config.toml
d_mlp = 896
vocab_size = 16384
rope_fraction = 0.5
bias = "none"
init = "uniform"
doc_mask = false
MLP neurons of a small language model. Each row is named by its layer, matrix (gate and up: input weights) and neuron, and shows model dimensions 32-127. Each number is 500 + 50 x the weight over its row's rms, rounded and kept within 0 to 999. Numbers have three digits each. A neuron's up and down rows have the sign that makes its largest values positive.
After each neuron's rows, "fires on" lists the tokens most often at its 100 highest values on Wikipedia text that the model never trained on.

L3.gate269:500469518518519505607485558469415458486562538482472513547469485603573488487488423514514483494414528567386443546498526415483477444467471491388562545577489489484547450504543476481462533413497516507492497472464585486465437546373553575505566555544528471538510512479430484517589502458451554592
L3.up269:454488509443525555541590450551470480541497434480474461461526615452597585468487482499431458480529559608530570525505488542377514567495466491612491572483486469475508520539578499510579537481476503584422495548517512543537482514494586535507539535514544526441525498505435585455454513538602496399
fires on: " a", " of", " an", " all"

L3.gate649:529471515493589517448401494512535519548562491448460470425455497592540515473512505467469484472558430471566532504525461420469529530500442449483494420530432527431512608484405464469644516481574512521449503487466447461446425540489517495527511537521562491585483480472409511572520543484496575444
L3.up649:529496568488476494536533488403382518561563490517400489570517494495528447564497450513424513452529415474466412551520500369587523593524418379504507544546504508452541488554475520482599425479513555435505603550487492444494447445596531482449506558528566505541384518546469464548463479477509513587
fires on: " as", " on", " but", " only", " or"

L3.gate308:470537512583425500509540407546546505463462523457437575522519527436501500521609436604444500536572558526457514464566496513620425396516560600512476523456487598453463524526451571575478482499496557527579561473493438488457505466623489565402540481472568476442551427627451504533401493487450522484
L3.up308:480484428504509548509589526447494485602408494520469488465443542444516536537541496462532420476503503583506522512497449450475478509556534420431420431508452490544462494471379544514398489455461486482506525444468523547548487486467558528530503426434481537527501417520475463381552544461428525549
fires on: " used", " ft", "ö", " cm", "ors"

L3.gate706:464519554522482485482537543461533551445559543500497485481565483471473390411485493544424574487408474496538530553615487490533451548572467477400535431459564543499469525515531469483547526412455348445514484472594499410470546544428535607592470523430605505509594423460521600407487464539526491526
L3.up706:412560645509575468509490440448515523503576604467474492438476537517476519488561471673431502543494501545504519474540555401646479428506523474521465433411435466468560525545472455475488434548469543382526393527554474540574531547439441542616539456495574495534517492498542542521471520538478500458
fires on: " of", " in", "ed", "2", "id", "4"

L3.gate507:522516494495540415529525455515518528480528553555445562495532537598489477421513477468498508523561466425517468495460559467562419616484487509476492439516474490519554436526589472502593495493525488531500467537447477481500537496482492582378531450451528451495509432563547454562536497446421477424
L3.up507:506431521535495498608505554439476528490503518543506425506397463584573447470527480433601510533542448541546517504438515509442521463550488539489522510413554454566507485458512496490498461520493602509513494551426540547549543501510422475545548421506515403497472455540551524501558468479472505487
fires on: " for", " of", " to", " among"

L3.gate250:504576470445562406536508541476479457591507458423438438510516483540539529461524459593537569512514509408520519453433676502541426534464446422568533443435484491533558442450375570516497452486396360541588502521426490479487549558499518504550441478471446526598515575452594521488479496467463522479
L3.up250:463491580429604519579496493438478524509563572391521514521537486523517464499496497552466542535497502436548518561523475506470485474507512543508500424496483469551522491487445507493523463448492430554514398462504439395501471556490467448652478520461493482419501543451468499516500446584478506501
fires on: " of", "\n\n", ")\n\n", " by", "ase", "ib"

L3.gate196:399566450540488496529444448495582467585423515515548515535418585541477541499454483517460555524592590391412464467484463453518481504430501523539461488535420488542532507480461472522518455496471539576521588417545450444490544565389502437479454551529484548449538490572436399537531583511479587529
L3.up196:518496455464551522592584460418441541529494506434480514521437524443500455488470560487418482601508635519514525558532487547409545441495588594514425534576571485500604393462489524487527479520463444527584549523509472485547482465443543459485514502476531610475501518561449558555444522463579496452
fires on: " a", " an", " first", "m", "air", "f"

L3.gate666:477497557502409415465532433532460512428549545509578435492526452503519464455500507561500433578540460448560472476397563462574454437528517418446537496415523509488472520509534494528495559583613522434449526379565539560504489543554537561485517569489463441468507453500539480522431499529507527457
L3.up666:445483424461386499496529545556450536525462558600550576524524568519548551460565448516520600522463521541533500519406618491476530568492464484483569503480393509359374654433532442559530483507489501500552523508498481413520419504578507525477569484472538556455451478438447449546507517465580439586
fires on: ".", "i", "'", " Santa", "es", "atre"

L3.gate238:473465495511475412427461479584490486487485490526555438549542499438493410504477441487507469458541500526542550504505465482483498471542495506537586518507517425526510506447569542595474525567456509614553581563576502515501398531508508578519469522440418598528453412522547544501497522458425387519
L3.up238:500524459517440445522455464546508534470520448490573601589447465399460523552548485521529558419496492528426549459552431548541578518520619544457472469432517533469418538496452518466616459484411590475468583523493491512387486464475526440427518557431467510543548480522588503475540546463481452460
fires on: " in", " what", " to", " at", " cons"

L3.gate182:503465474554550385503509477514528483543500487487498485516452548448527453534496454453451454460480543383510502540449501533484473593495465498418599563620469544499481471476500453573563591517440500541493476601455503432555463498534460607564521553503503534544458547505568557462513488477529528486
L3.up182:425537407448540523579517424354493434575577533473385480549444522533488465506474530588567324483583412575466455435432591508483562533404463477501510545555537495510501542466477484491509467513490457461536536535552453529503527527455588605595533567534499454531531495495539441455476561550589588557
fires on: " is", " was", ")", " of", "\n\n", " a"

L3.gate32:576538553473473451458503507503476510409519462497420434526483509545454526499448507601560453499506419488444474422490522507573517492489569491457495578462517531436528504492531561435536516484505560502542492463506494560674437443529499465448430501492541499531482486460466513502618502567459603444
L3.up32:513488530496467490448483488402566453506616455552509506472537527431526466478434517556522474602470474434402434521491522514465562442525550553520585439476520526511436465535554536415492534510465454445502455482456492526572498462552478519618546474535437556613498518561497538576591512506570453492
fires on: " by", " to", " in", " of", " at", " after"

L3.gate61:470468471514504486536532563432499554509514469419512456474533492476459415380486445573452496512546453577502497519515513476568502479413554526567579371447575508549575473572505510427471427518526468558573493522468441441581525551521475456547472567520447505526605513437543466420484509586543516396
L3.up61:451479508530522548486473526444587464532443523466489440547448516403521446446486509552457494483508445455529463530476463495558518352493533492522489482524494442605495584487491441429462420620509488445471533502523430498505521544396490502583454508546475484517527573537488474476482522546461424439
fires on: " and", " of", " for", " in", " on"

L3.gate419:506490488500467455484562432522624422542474589444471437475622506382449473525418535457560512478392470508513401423490496443471509567515513480504390533525465524562585493448367486456474401463472485523523468496515536499490473509543497491497575481494444529441532547453461557571569460500464434546
L3.up419:416530501539561486510510491475421448464537455514543447486510503428435521513492500530540465482461448514484462540520427527536608506464588520508504608459538447451464640496498465512579526480440497586444670561532520557475519549619576560488496443555557514509485470534460461377486527513550521499
fires on: "er", "ien", "re", "e"

L3.gate564:539446518500461507420535526510441600446466516475612390546533557442510509447480529600419449486388475546454518491521509440501493501567562514508471488462531457447567461564552526415511388528562489557465449572498472576531430512517373568482505447490469520639534561451532527540632466553489508490
L3.up564:469496515530507468429523547416438571486532456516590362498470471455520531486568484513466477501465508451473411531463486514451493421491557413544541519477474503447483524520566551380463516504527514563528580489587559466437511502556496523524498432504561609525526525419440450639601456585509528463
fires on: " of", " included", " including", " in"

L3.gate853:431642444503484523580505483482503519362457420496500566530543454512482572389439403508510492376499421581649391567458533406562497539513522533480474415491515544509587458483471566507490539544377475594431488517571596531547496556511481482420519460488537549495498525517461497450542539518331456414
L3.up853:507498562504569516542530570385542436586520502460536576460574559512587502481497517572477458492408549393497497507515520532503531573522588572417430514432572501537482447506525538489488514538538555586574506570467525501552484559499638469444514506574502531447475478488437528551425471436503538536
fires on: "–", " and", " to", " after"

L3.gate291:543496458539479629534523520483548511545453505471509357582447512528555343496496581553547541543512479409544521536448499520475534483483469553496594474502504418617506500585442428526435380476452465504472549471510432416451511509482469534571505499487447510555562512526473536418462442513579490421
L3.up291:548428426493474624561472409374431504451534521538532514476472581455395441562531513511509420517490398494455507482574578471381466495442506508472481555498560545404436479512524467489476426444516467488400489502506423502485430434539552439524481578533558415519572513452472500453415594527533546560
fires on: " for", " of", "0", "3", "2", " de"

L3.gate618:527425395506456529578461500503489517582528465551448474477514486537445456571421463496447458521466558527468521533454450504408518487513606475504449518530561489467524514453501374561551570561474483503464451421490447551496509483552489490470466502461601453524418602521546438546440518442507447497
L3.up618:568482541534499501466503511432452480533494453527527602498555509505570441441481537518468508445574467548497592538594533538473543567469422499492513515505471505647435486477588450480519637412521503485442501547536480488492486591478545481511502529487565478487561514494453444539427405480502673486
fires on: " to", " which", " of", " on", " that"

L3.gate826:545579470596525632522495413466459600416476541504449444449500480522532497510478543539488567529466443485413466555545424403492450525438440487527515547471576470490496471513560511421601529482561531579447496487496481475522398528451542500552573566547459440496386539587539457540461504513599418433
L3.up826:406474468458500567468521522368425435403542460512479534585502553507520468513438371519532499468576500513529467489455555514508439491474471482466494491558505441469400480545505558436494530494485494448442544504438419444496508457494451475430457532492512514491492531445432541543483490525514502484
fires on: " as", " of", " to"

L3.gate725:423595497441448519505520501479515543467494478499586438559496454485453392501592498377469435572507465476536467431501468445544568492481501517493372525484528492589535502460500508503490452484508397471478572461455353505540548523409523484546475480528466469467415385479516454520481455456516505473
L3.up725:505547436578530551562477498564492506522471625527500540470464495482439433553485431545482550561566453498512581513498470353505542497442398484488479565541491456542552530458483503531567422444544577426443501550604473560555526502529504447511538483521466414563522561411504511534481417512457545491
fires on: " for", " in", " on", " to", " of"

L3.gate546:502467532442561467522574410511461469519483537501558493447446497479415441471611505495497555497516525450512498556506476509476559483546468460437547492514474481537557421511548516481505494519469512522491532492488449467529458543498541566458453543551500552471566465504538483531498484513449575448
L3.up546:580537480464467465509480449494419465449515554449415616471444484499466461459451511454521532462467490506472517471445508590482503513529470528498521501476529454527478497587526549439486454493475507480430473549436510481477415561500446488531428517601495515495488480576507520459553553474521581488
fires on: " at", " in", " during", " for"

L3.gate522:523457487574396567469501554554475527478433474494539515459513536412462569464441625463453507450535440461476413459579482544542512457530515453426548599436501511514496493487492495513498525497474535443475406552485581516526501531477563436465545477619525512563450432519482467445464542527417513478
L3.up522:530489534505459484511488530479477433568458578473522472502470549518529437528507530521541468524520533423548529513436507509608531436458548479447449554537409531576484396521477520497469492465412584519426448457405462518557524480518550547443467490545433503431635431483445483491520505485594489474
fires on: "/", "–", " or", " and"

L3.gate845:419481463549446448580515552497455431539503601500477453488545540488530636542519469504467626433454537485520444541515464517498390532465450466543530539449442501499503506556536513493515505534579517478551565431554423518434508450547428467548441454527545453562441569464479472517528435489483485574
L3.up845:474487503439472512483442527514447567462548508487536408557481499419573559509468531457469523511490564401575448448443438546525434523472523438595463576524476436520478544430477464472507541537551529527511603567429418449402488519473457461465459470537500533540468549442535470467496520528562509516
fires on: "–", " year", " number", " season", " age", "b"

L3.gate460:555542551568476495526539557564492540411530573555542541551453549532439656549448456508488519450458497540526393534550557412547546523469485524541500513468531458482560566488457541554527423485553495475466501559427439336515523481570439462522411472492508575603467460575500453521476533514457481412
L3.up460:537503538485474484582488449539528540590527551487545587523458410522502559409551505542503472512461509581537545574519515481502501460509560561468449404520436438528494590522449529513559475471425404522509426531449496407509449452576480480556490458426531558577479547542429523538466495494488555365
fires on: " as", " of", " from", " on", "ug", "ing"

L3.gate348:509454423509510470496521448481427430540552457500542522541495526475589500505450493497544533472490560592467546444527540502475476428578542582534554508545505524488526540530545489549467484382539459499574509554423457480521458536527430461534434555530458580600491524439473587474451388480521423564
L3.up348:491445568512476485450529571497532467396536415481480462491581419535416467554464535460529548532449578513468392533510446541499561442417530463517431504494470503574444492515491434454532500630419530505485541396521507399535526508426533501495439496444592548423409477493484555543655499613523469443
fires on: "%", " that", " =\n\n", " died", " they"

L3.gate392:471435603537529475579458484534491493458423452439514461521482445461454547448488530572463414526478472469480520527497415463599469559542460521453511496541498544549476503496485493522461444594541544445483497467486539429550478542493480476524438536523448483506554519575474491511438533552461553500
L3.up392:506478480545501547455490549414485444557566456617578541553443445499490410477540493557440451536483459375492490499427451405504499589505486416471429521475536586553540494471498568498496476480410540615488477507468370518503465410605428405537399459463545423498433466430504531444470559480412527436
fires on: " to", " for", " of", " with"

L3.gate866:471529563507544481416472479436440513510552484542550499595548477504478475496542424452464580435465580530528541484533510491480519550418518473460534509574497538466501499536450519533525497521443418444409577585438410558533502412541490485567470456415456499542512574513538569485479527430387487497
L3.up866:543436525542587506527531540476448499498549551473524574510420510444469408506427530548440430585472571545479481573508514464404486502447548492445519383498467461510497600531509574480553444613509455368494482474503536418508480516453510495623507473495561421548436557483495525569445479451582567430
fires on: " of"

L3.gate462:405524478425497509436468478490394522618476523563510559508575587480518463503403451576559552549485475525392459510554510445478491505526474428551520444594486464473538461486460326395519507551478449443541442484619434471576432482552603433418515512542575520578577483553620413470482429494503495476
L3.up462:579466606487479476586515465483404520508611541506478508450440434510453432489572578540490518491555519501552451501483483601524498545527491420545486502435591413476512520555452507489580473518487541508560512574488441577560428569458549482447423404482549444476496460547501506481586385452524439528
fires on: " by", " to", " for", " in"